Weights of a small GPT-style language model, trained from scratch on English Wikipedia: 38.8M parameters, 6533 steps.
MLP neurons of a small language model. Each row is named by its layer, matrix (up: input weights) and neuron, and shows model dimensions 352-415. Each number is 200 + 20 x the weight over its row's rms, rounded and kept within 0 to 999.
After each neuron's rows, "fires on" lists the tokens most often at its 100 highest values on Wikipedia text that the model never trained on.

L2.up1500,223,192,180,219,201,197,214,194,237,219,201,217,237,218,248,212,213,168,182,201,217,223,194,218,237,222,171,206,182,225,191,195,210,188,218,182,206,219,223,194,221,219,192,214,198,194,216,208,215,216,184,198,194,178,220,196,176,218,197,203,206,225,225,176
fires on: " in", ",", ":", " with", " for", " is"

L2.up334,213,227,214,178,185,193,198,161,259,210,190,207,215,183,184,197,214,205,191,203,189,217,234,182,198,176,196,207,176,194,244,201,211,161,218,180,220,151,217,204,197,165,198,202,218,192,241,186,215,199,168,220,181,208,198,197,187,182,182,193,220,198,189,227
fires on: " |", " |\n", ".", ")", " Albums"

L2.up754,223,192,202,194,190,158,181,193,149,153,200,237,229,204,172,200,224,215,195,206,199,213,205,174,200,190,198,192,214,220,144,192,173,182,214,226,236,168,175,203,204,241,203,211,197,209,178,235,193,210,211,194,221,236,231,209,172,229,203,197,128,190,203,195
fires on: "aw", "-b", "-w", " said", " Th", "Th"

L2.up1661,176,179,179,189,216,182,218,203,217,227,218,219,262,218,209,176,205,189,198,173,218,207,200,180,222,181,189,200,201,235,199,207,195,156,212,195,205,181,187,215,201,190,211,209,159,181,161,216,186,204,180,204,208,233,211,184,164,214,174,207,199,172,222,174
fires on: " Cl", " cl", "cl", "Cl", " •", " disp"

L2.up904,160,198,227,183,206,176,189,173,181,179,166,205,226,178,215,191,199,213,130,186,200,201,203,214,210,194,169,203,198,171,182,233,206,177,202,222,174,202,210,222,196,184,200,237,213,195,228,203,206,187,187,184,229,186,199,186,184,225,188,211,154,190,214,237
fires on: ".\n\n", "-", "\n\n", ")."

L2.up110,202,207,174,197,202,196,221,165,201,199,179,188,218,210,196,190,206,167,203,198,194,222,199,230,214,218,196,237,176,189,207,214,226,160,225,197,243,173,163,212,187,209,178,208,185,220,205,192,182,198,230,229,201,213,222,156,220,191,216,218,173,196,198,238
fires on: ".,", ".", ",", " et", " &"

L2.up908,203,179,177,194,221,246,232,204,172,191,206,228,212,205,206,211,225,177,187,213,225,226,167,248,220,164,205,229,191,217,193,234,198,165,226,184,215,191,189,194,226,244,183,195,183,199,183,210,209,202,166,182,223,230,187,176,152,204,210,199,188,200,236,221
fires on: " re", " moved", " for", " in", " de"

L2.up1060,200,243,227,193,206,226,209,185,196,200,187,195,190,173,193,189,213,208,222,202,195,179,231,212,163,221,185,207,198,200,220,186,206,183,221,223,195,182,230,203,167,203,194,209,152,196,219,159,214,208,217,233,241,215,179,195,202,177,194,215,167,192,208,196
fires on: "en", "is", "our", "ens", "ien"

L2.up1088,214,235,230,154,208,222,208,175,167,182,196,201,183,244,239,186,199,210,185,222,187,244,220,224,186,209,177,232,195,187,225,215,188,203,225,191,192,174,211,224,182,218,185,204,187,213,192,174,207,188,218,153,237,245,245,187,179,199,187,183,167,205,197,230
fires on: ".", " mis", " dis", " cont", ").", " cor"

L2.up285,248,212,206,205,175,175,208,190,195,196,184,231,224,200,190,185,185,158,200,170,194,206,221,201,211,155,173,201,188,190,202,198,204,186,197,194,204,178,192,197,245,159,176,205,214,210,205,172,193,187,221,229,195,222,180,205,214,212,155,170,227,199,190,263
fires on: " (", " |\n", " Albums", " ", " US", "|"

L2.up596,205,198,175,199,201,205,205,203,197,199,185,202,200,193,215,214,218,174,207,188,182,199,196,232,200,219,160,204,179,169,201,234,210,190,200,170,179,177,185,210,213,245,188,193,165,212,222,189,187,184,222,193,163,195,243,149,214,180,177,217,211,207,206,228
fires on: ",", "ington", "ridge"

L2.up982,224,209,212,185,180,209,229,176,225,185,159,199,208,196,226,238,175,182,129,200,208,228,224,187,194,175,205,199,192,197,237,199,191,170,194,204,227,175,203,182,212,170,205,193,195,209,175,172,208,166,214,196,190,182,212,191,217,187,190,185,153,198,167,226
fires on: " |", ":", ";", " Goals"

L2.up1838,229,199,198,169,208,180,203,186,212,202,191,213,219,199,210,184,226,162,186,169,229,220,210,235,206,195,178,238,172,215,197,197,185,214,149,186,216,195,195,209,213,186,225,238,218,194,191,177,187,177,191,179,229,196,191,236,222,220,193,200,180,209,196,205
fires on: " (", " /", " ratings", " coin", " post", ";"

L2.up1886,187,201,208,185,195,177,213,169,192,207,192,214,223,197,234,223,194,200,187,195,182,245,250,217,193,182,206,186,201,185,187,222,197,211,189,162,183,150,211,218,192,178,189,198,194,190,190,191,212,158,206,187,196,173,264,197,228,205,155,212,200,207,181,212
fires on: " |", ";", "|"

L2.up2000,221,210,209,141,198,229,174,175,154,202,209,211,186,220,208,198,194,235,173,203,199,219,227,216,231,204,162,202,226,192,173,209,214,217,224,188,186,192,214,218,205,240,199,185,193,197,230,188,120,195,205,189,203,221,216,183,195,196,197,191,177,203,214,212
fires on: " |", ".,", ".", ")."

L2.up1199,186,207,171,196,201,200,200,180,184,199,199,208,189,215,204,218,195,181,199,183,191,200,185,213,199,163,186,214,210,211,214,237,191,203,192,185,183,191,217,183,208,180,211,217,183,208,212,203,192,189,200,208,167,223,227,177,224,174,167,203,196,186,210,233
fires on: " |", ";", ",", " •", " Stadium"

L2.up1689,204,209,179,210,189,195,200,205,226,200,158,208,224,163,209,200,219,216,213,212,186,214,214,235,206,186,199,247,203,232,191,184,194,208,196,205,194,182,219,218,209,184,282,203,247,187,192,224,205,209,207,191,229,201,194,192,188,194,167,201,206,205,197,177
fires on: " |", " trans", "0", ":", " sur"

L2.up351,172,235,216,212,171,206,217,199,182,234,188,203,188,210,198,204,203,167,198,205,200,208,208,196,216,217,200,218,192,164,214,191,209,197,187,172,206,200,209,187,248,224,206,203,221,218,204,211,171,206,180,179,205,218,194,164,210,198,204,205,192,199,195,199
fires on: ":", " |", "(s", " ", " Sp", "pl"

L2.up963,202,231,212,156,158,190,227,193,156,209,164,200,187,198,217,189,197,197,173,172,186,187,208,185,193,164,166,192,187,216,232,212,186,205,195,178,212,222,208,222,210,224,238,206,199,212,230,182,199,183,217,165,233,216,213,248,174,214,197,202,217,198,188,182
fires on: "he", "ri", " this", " This", "This"

L2.up23,204,211,198,199,221,170,153,179,196,184,191,207,195,210,207,181,200,180,193,166,197,188,180,201,200,193,187,218,204,229,228,193,207,196,205,167,222,184,205,214,203,219,190,223,166,222,202,195,202,184,194,211,196,247,178,235,209,204,204,197,192,213,185,187
fires on: ",", ".", ":", " is", "\n", " a"

L2.up2104,181,209,180,207,190,220,200,175,166,223,180,219,213,169,215,215,211,178,229,179,201,197,226,206,210,170,210,222,220,176,170,207,208,195,200,208,198,200,200,208,231,187,233,223,207,211,227,205,192,197,189,190,239,243,175,194,215,181,202,197,183,194,193,199
fires on: " the", "),", " The", ":", " U", " |"

L2.up2245,168,233,153,196,217,194,176,171,217,200,158,220,191,203,165,213,206,185,204,186,197,227,185,215,211,192,171,201,181,187,215,215,202,190,181,198,199,168,207,211,180,237,217,188,184,207,240,202,191,203,204,189,209,197,206,227,212,184,207,178,200,199,191,191
fires on: "oy", " coach", "y", "ure", "ery"

L2.up1616,185,207,175,161,179,193,201,147,221,212,187,215,224,192,211,214,224,182,178,187,158,216,156,193,207,189,191,220,207,207,212,203,217,171,203,191,205,171,175,144,239,198,172,194,175,190,216,203,201,194,204,203,198,234,191,174,207,204,195,217,190,223,183,234
fires on: " |", ".", " ."

L2.up1738,181,209,191,174,186,198,199,175,137,178,203,192,210,171,187,201,245,216,206,214,195,247,188,238,199,197,190,222,166,190,182,191,154,219,189,180,214,203,189,184,209,220,194,213,193,183,227,210,190,189,192,193,232,220,171,211,192,222,200,192,197,211,209,211
fires on: " It", " In", " An", " He", " To", " Her"

L2.up1783,189,212,202,147,227,227,200,188,196,224,206,202,200,158,189,207,233,215,184,158,229,187,205,206,182,187,181,180,203,207,173,178,205,205,197,171,227,256,152,206,198,208,176,238,168,207,185,193,187,179,226,239,167,212,179,203,209,218,176,200,212,190,173,213
fires on: " November", "K", " set", "iz", "inn"

L2.up1551,242,201,209,188,235,227,197,189,181,180,149,216,186,202,208,197,195,214,172,216,227,205,198,223,198,169,169,232,224,211,219,207,227,183,194,211,218,183,188,182,179,193,193,182,183,228,193,231,144,181,189,213,207,175,203,192,207,218,196,180,170,196,255,229
fires on: " to", ":", ".", "\n\n", "-", " Inc"

L2.up126,239,201,190,196,136,168,231,210,182,200,172,186,237,145,206,162,202,199,202,182,214,211,209,217,192,203,177,200,189,196,204,189,210,211,210,156,210,212,200,194,199,248,183,223,196,218,217,183,181,212,160,198,247,207,189,202,202,211,241,209,229,178,205,250
fires on: " this", " R", " This", "N", "R"

L2.up145,193,180,212,205,167,201,233,168,206,202,158,191,210,197,182,205,171,193,170,197,146,228,227,208,194,193,217,185,205,194,237,181,247,191,203,192,196,174,203,182,196,174,217,197,195,212,206,208,207,178,218,155,210,213,228,207,202,213,192,179,181,225,225,199
fires on: " |", " Votes", "-up", " Points", " reb", " Apps"

L2.up1147,214,206,203,205,208,209,207,187,189,203,164,198,205,197,191,189,186,215,194,200,191,215,216,202,199,181,178,192,205,258,240,224,251,159,205,195,209,189,185,172,172,182,184,175,166,221,187,191,195,129,209,205,193,209,216,207,215,196,131,216,177,178,210,223
fires on: " Total", ":", "″N", "\n\n", ")\n\n", " of"

L2.up1914,200,222,239,147,198,180,203,176,210,190,183,201,220,228,212,202,201,179,218,171,183,202,213,234,202,203,186,244,210,179,227,218,179,200,232,180,208,230,187,190,233,219,199,230,192,198,220,186,209,208,198,203,195,194,217,209,188,198,183,200,192,159,187,215
fires on: " a", " took", " was", " played", " take"

L2.up841,201,203,204,178,207,190,177,189,174,198,211,206,208,215,239,167,168,169,174,201,180,215,183,224,204,189,200,209,213,177,220,254,189,213,192,190,200,212,196,211,192,192,204,251,182,218,184,183,202,189,238,210,194,225,209,152,209,190,172,176,208,187,188,205
fires on: ")", "(", " born", ";", " “"

L2.up1153,229,197,194,217,184,165,195,179,195,198,173,213,203,172,222,215,232,172,196,214,192,208,215,208,229,227,209,212,182,184,187,208,203,209,206,200,202,187,213,237,229,189,225,231,233,198,218,189,190,223,193,190,263,211,197,205,149,211,193,190,203,205,218,204
fires on: " (", ";", ")", ":", " –", " place"

L2.up1336,203,207,219,195,213,244,169,163,187,209,197,182,190,189,184,171,209,191,221,182,191,206,180,196,190,198,156,217,219,196,217,186,183,194,176,151,201,194,201,216,197,225,206,202,205,217,200,202,191,160,171,190,225,199,220,215,177,230,188,227,200,192,232,193
fires on: " inter", " Inter", "per", "ex", "iber", "ter"

L2.up1113,173,234,211,172,196,185,186,159,172,170,186,190,215,193,207,188,217,201,179,219,213,256,210,239,194,184,154,200,210,188,193,193,201,190,228,200,198,174,217,231,218,176,208,228,197,214,191,203,208,165,185,188,217,168,223,179,180,232,224,218,201,198,201,211
fires on: " |\n", "\n\n", ".\n\n", ")\n"

L2.up407,221,199,209,177,213,175,193,205,189,222,191,193,178,187,213,174,238,187,199,203,204,196,205,209,190,206,150,218,203,178,181,212,220,194,200,165,186,217,151,207,236,225,168,236,178,208,209,214,209,186,172,172,211,225,196,178,177,158,188,223,207,198,183,221
fires on: "\n\n", ".", ".\n\n", "3", "SA", ")\n\n"

L2.up744,179,210,177,172,224,153,224,193,204,198,191,212,236,196,209,184,180,164,204,195,195,223,186,203,272,210,151,238,192,184,218,234,195,198,191,149,170,192,170,189,208,185,198,184,167,203,190,163,197,203,221,189,195,193,235,140,218,169,162,196,203,205,185,227
fires on: ":", ";", ")", "]}"

L2.up2228,168,265,180,201,231,211,215,167,182,227,191,226,223,191,239,205,231,198,193,214,225,229,209,214,195,214,206,231,207,200,187,208,173,187,211,196,204,192,190,204,184,180,242,199,208,202,204,233,186,175,175,144,201,178,206,198,206,217,229,191,188,215,201,192
fires on: " |", " –", " (", ":", " in", ".,"

L2.up1687,221,186,197,197,196,211,167,211,197,235,216,224,201,228,220,201,160,223,186,201,192,226,251,152,209,197,205,224,241,192,203,187,205,183,191,213,172,194,216,204,185,213,175,223,209,193,194,199,204,211,206,167,214,179,199,185,177,209,200,208,197,194,192,197
fires on: "|", "==", " sp", "(s", " age"